From a checkpoint of a small transformer trained on Wikipedia: rotary positions, 687M tokens.
MLP neurons of a small language model. Each row is named by its layer, matrix (down: output weights) and neuron, and shows model dimensions 0-127. Each number is 500 + 25 x the weight over its row's rms, rounded and kept within 0 to 999. Numbers have three digits each. A neuron's up and down rows have the sign that makes its largest values positive.
A block is one neuron, or neurons of one layer that tend to fire together. Before each block is what it responds to, as a language model described it from the Wikipedia text at the highest values.

Description: Copula after subject noun. The verb or link word, mostly is, as, or, also, following a complete subject noun phrase in encyclopedic prose, e.g. "The Peters House is", "released as", "also known as".
L14.down136:493458471487496538472524464483511486499417444518500476521467510517454518462486486553511496472484474477479536488519530488532518501532476516494523532530510537525506501460531529494525497479514459538493539537561481482475506507517524500531525504543471471524463522499517481462453524512494545489529500458552544535505513516485491458500503498478512529518516456491551485499492505485506453528518
L14.down393:517503533520526487479524507535507473505531473478545517488491484490515490539491498474456487550496508491508503505495534462508516511487514502507504515473482492557534539496523484532459512515479522509477513516503490513441500517522519522500534485505497504516494514502464480503472535516543489491508483486481531516492535474474498521484505490476476539485486499517474510464481482495510489484493
L14.down523:549458480515484469460510511489492489511515512488483472523494488510449486555507489507487484518495531513551527472517523524455486510547538490486483476512477526517544496512474474544474539481529553512462476488508512500510483533500494527500540496521533495478512475476472476522486462474478527502486453506502484497506536483517476515511509489474516492512514483500508488518489546525513478463508
L14.down629:516455479495489502514486505465477515496480494505479538488564516471509469508523512551500511525495519523509501487485479489498517501509474507436502492469492495532503482505524473505470516520486433526523458492460558537492493507527470507517525518533504489470548533522490522502500509525495526471485539490504513501551487494500539497534572485484510498494504527472493528484473511516476473507485

Description: Mid-word "or" fragments. Short word-piece fragments inside a word, especially "or" after a consonant as in maj-or-ity, N-or-folk, horr-or, also aerody-n-amic, moder-n.
L3.down238:523464510508485482491517447498533548535487531505477513525467448501529507554549535526505464456518485504456458496493480559495506494520543501486490543487494519499485511493491510464473492493523497490492550466495513506497517515518454476523507474510525481473503544503527500539531466476509476553495492516508506454516497484482512442479484500540482521516524494544534436485497502492494533540475

Description: Word-final closing pieces. Word-final suffix pieces, mostly plural -s split off a stem (year-s, month-s, leg-s), plus closing parentheses ending abbreviations like (ICAO), (PDT).
L3.down484:512507531501512520521511486517493506485459494474477508481509473497482523546456520522502482500454477499494475450505498505522480499507457489488542531536525469516539496501470498517503527525534504499508502445494463486483518487504517483504485543510480523511476487524514477497523494488496490521437515505503466468557515499565453476490497492467508491480537506515499515498504513517542469522519

Description: Name-final token pieces. Final word piece or number that completes a multi-token name, title, or label, such as Carmod-y, Queensl-and, Line 3, Tier 4.
L14.down46:470463486502509501463505428485522498495548480531537457522502489472489478514468473500501471505492519465527512480497461462482519503516507491483494527524509521489517470445521469494498527512490510506510498503497497541509553510550492502513498504552494522505488509500477480486541519480505488494513486519495508496462504514497504526519503512551513512503500528483460458497466491520504505513474
L14.down129:518514482462443534501552517497481487502521507489518498485466522525516491499512479520450480476503444477474510478526488512487494514515526515550504518460489523458525519495513496501532499508556511505486533511518466504521459511532530474497518494561482509492471525460495488512464478487484509506495530511518466481476454454502530536486512497516514518505489490500504474510482515518501494498477
L14.down308:504520533515487528493480476505483483519523521523500520475493521485496510538517529518484457513505522457546456508469525487499498485442477491506518489483533551493485521479470511498517493521471490507512459547494535511526499497480471498489489481503501504445503522505477528549506555511463465511463515462525499494561509478506512470457527514503466549522524497506510509476464500491474480512530
L14.down343:518482511504494490479524527548490494528482459527515516479512476516508478557553486531516483489509500472439516539497518550490514523461499518496480476465521509511498494525524489481504501498527513571520483483507530537520493489466494510536515468540483550435496524507496520488464480510536500518511502497537515492503517515505499506457530461454478567540506508502506541519481534494519517505517

Description: Word-final name fragments. Final subword piece that completes a multi-token word, mostly personal or place names, e.g. Sas-i, Pisto-ia, Tolki-en, Mao Zed-ong.
L16.down226:537513539503469503485485475503479476495495463506486509520483492517502498459504481503497492498475461493469463490484516512508519542476511490490427505510508464507528511487474488485469500503522492497461482517504454532473510508572501499542462514526531510479502518474424469505504508482535487508500490495512535458513491509472461514438488480516536565498538517511490480491483529496490514469493
L16.down337:506516502521518453507483489529458499526476541481495515471469484486496530494520494487483529525504524493529528451513493514472500470545543467449521515485511518516523457515494514515526522515509517492488489519514502477452485485523525507498550516512489480494505491498531492495533472487502484472512502541514471478489532496517518505486517475503489491502498498492510520462500491470478507537501
L16.down423:461525502472501479459521489521515502514534507514485499531457525480478470525498535477508514544496519491526510486494451553457493521470514542496488486480488521509510486514513510488442510494488442476507485483509487538460469501498491490545448531548482490522471472508536503513489498477523530478459483490537482513453502531488518499538503446509504498454487495455553474490518538453488504486503
L16.down698:493491434480480503489523489455449473520506546445463529507516481516473499511514518508503486445507486490535529465501470525482486500464486472468492523482472539542484487467520491486493497528489496529504533497506505499497542501503479506500512487496491507466487498520498505520528513543500465509496489484511463539475507498479503487487545501518527491526534520543492503491540475509467489520496

Description: Incomplete word-start fragments. Short pieces at the start or inside of a word still unfinished, mostly for or or (former, forest, format, Forbes), also w- and C-oun-t, plus plain for.
L14.down69:514464531512513513508505471528485517512547448508514497475519520494527490511502520522461508445489497473478509508493490481484490510454494522502514558491478516446496518498486510453490524484521476482504520498484460485501504533550499473516468484490514548570550534486454497499500533467484511498474496502514524483503448487478528516471506485531517520495513508495519524508501469501448550536491
L14.down404:516517509488470473478521501520533529514532476524488499529460505494493484473489557457528508458514543468493517513536516469476495489462537520504449492473510458512478497521514510453525471516476501531481546482531525516487536511477487541488532518507479491533480471484436470473498489456519481494499521517479504528557511523466543471483488500479494494456519478515505520545509530523522522502507
L14.down599:522484500506485482494487507480552524492488479486496507530442452473425482498525490501514479498513476541498514509510463489542559509543519487468536473488499515489499491523448473532480523503499496502431516507462498495552479496477525512481511504516544509457520509527531453552487489492478492467499450478467481515492487479524483492488474519475544470537503483483507466466488510535537502498517
L14.down689:488501532468522536477498530476533502514510540488492509498480503495471510504496478475548509447493528516439476480502502558509451518476474497485428518506475540510481527494516480577514521520505483507501502549470510483540451522495464516512521546540508493496495520462526463496498500526497533562502509485497515529506540523539517523500487494475510500499469531488490471442480477485478560529471

Description: Mid-word vowels and "as". Fires on two groups: inner word pieces like o in memoir/book/rook and ear in year/Tears, and "as" after verbs such as described it as, served as.
L3.down262:489482539481474504493531499516521524521546520499536464491522506548499511527469488536484531520523496502487478497478515517510517477564484485509511490509536529529528491486483507487510520478508533496545498492500495465517501482511511507537467510508512481488492504499521497534477498539487517504455494534495455505537480462490454436515514469460484546516527488486511535538446501515512494541504

Description: Taxon endings and prepositions. Genus-name endings just before the species epithet in taxonomic lists (Lucin-a, Vater-ia, Xenophry-s), and prepositions such as for and on after nouns ("reputation for", "Remarks on"), including the for that starts "formation" and "forest".
L16.down77:547496473492526477470490443484516497492522466486475482515494469510472476550543495521500483486470475488481445535467472481493472474477492512492509502470524487508542509526524508537504506509470510459467489499511523494548510471453432509498538525466497464490530529504537473432526492495474481560473480474535497502501473480558513497488495488518479523501503525510446457520506468462475454528552
L16.down284:488525527493514490513474462506528532501520477534478520447461513501471488480473477523512486511526529518509427536485474472488489485453558490499492458535494500557508549475474510520508501503510490465497546481514516486551507475540492479519553527449481503482468507493537466487480511511514506545526494502480504505512537496488537486482471510538540510479503493460484482473511499511475470495511
L16.down317:498494515509472481530485536518514503498437503520477515483496486507471527511496483501501544519476532493522491479500488496496487461491513497490490444475471512542472501507476478488475518475509527437490518493480486539487522435501504494484506526545500519503492523496494488459530525484491494515540465491488496498520468498525526458487459435494525477460498471494518486477519484501458445499528
L16.down681:494483489530472483503482505520495513519491494492476464512525523533515475522504512465495489525513497467549485539465501531487497516469497492528497456547509467470539498493477527544477476471507520484492537528463488503548464464543457489482512501546484470485498485476540480521489493506485501494570544471490446497482471480502454480510504489502525533510489490518505436508525499490497535545485

Description: "As" and short connectives. Mainly the token as, whether standalone (as well as, as a) or a word start (aspiring, assassination, Nebraska); also for, with, and name-joining dashes.
L16.down141:544461456500531474447489548532527501509498451494483490504558557524493451468459505486509489490503466489494441480539498458491523494494517485501473547537487513542522466516490471523468472470473516515502496487459519484489500489525532497473489481489500493539464490523525536505521488520532501486465479502487547509493474459494516518511519496496504510470507466486517467513499533511457532493495
L16.down157:523485543484539480509481494456486494496461511496535501522499472452474499491490543521520437508504501425497486511504522520466497494501484514463513475536463490513533514480505498520512496511500536494479520479505512545493454517533539474467475538492511506557529505499518485488441483508519476488498521559515509506502467428518460479528511500511498475490456464510551462484502522500503495507501
L16.down224:495542470495534492487465517467480434503534491533514485548482512487474491555523553492524512533482518498499507475535463500489465513492505496527537493548485536540489488447576503454505488498500508507522500473508517530529516474487500515500509472544518502501509518525474523512506483509450482500488501542526498500465537526474511521497489465472502458497491457473478482511498509486491538423483
L16.down429:538483518492478527473513480496530537522514485497476516566538465497507505541499490482508535500479518514525496481505445521492477519510485545516483466504489498496488501532461494542537556507491478488493497473496462496529526486526539528507509463503515495484529490512505486475516504477505516522503506516521510519480520501513527473485480474470527469476467508446493478547445502502528473501543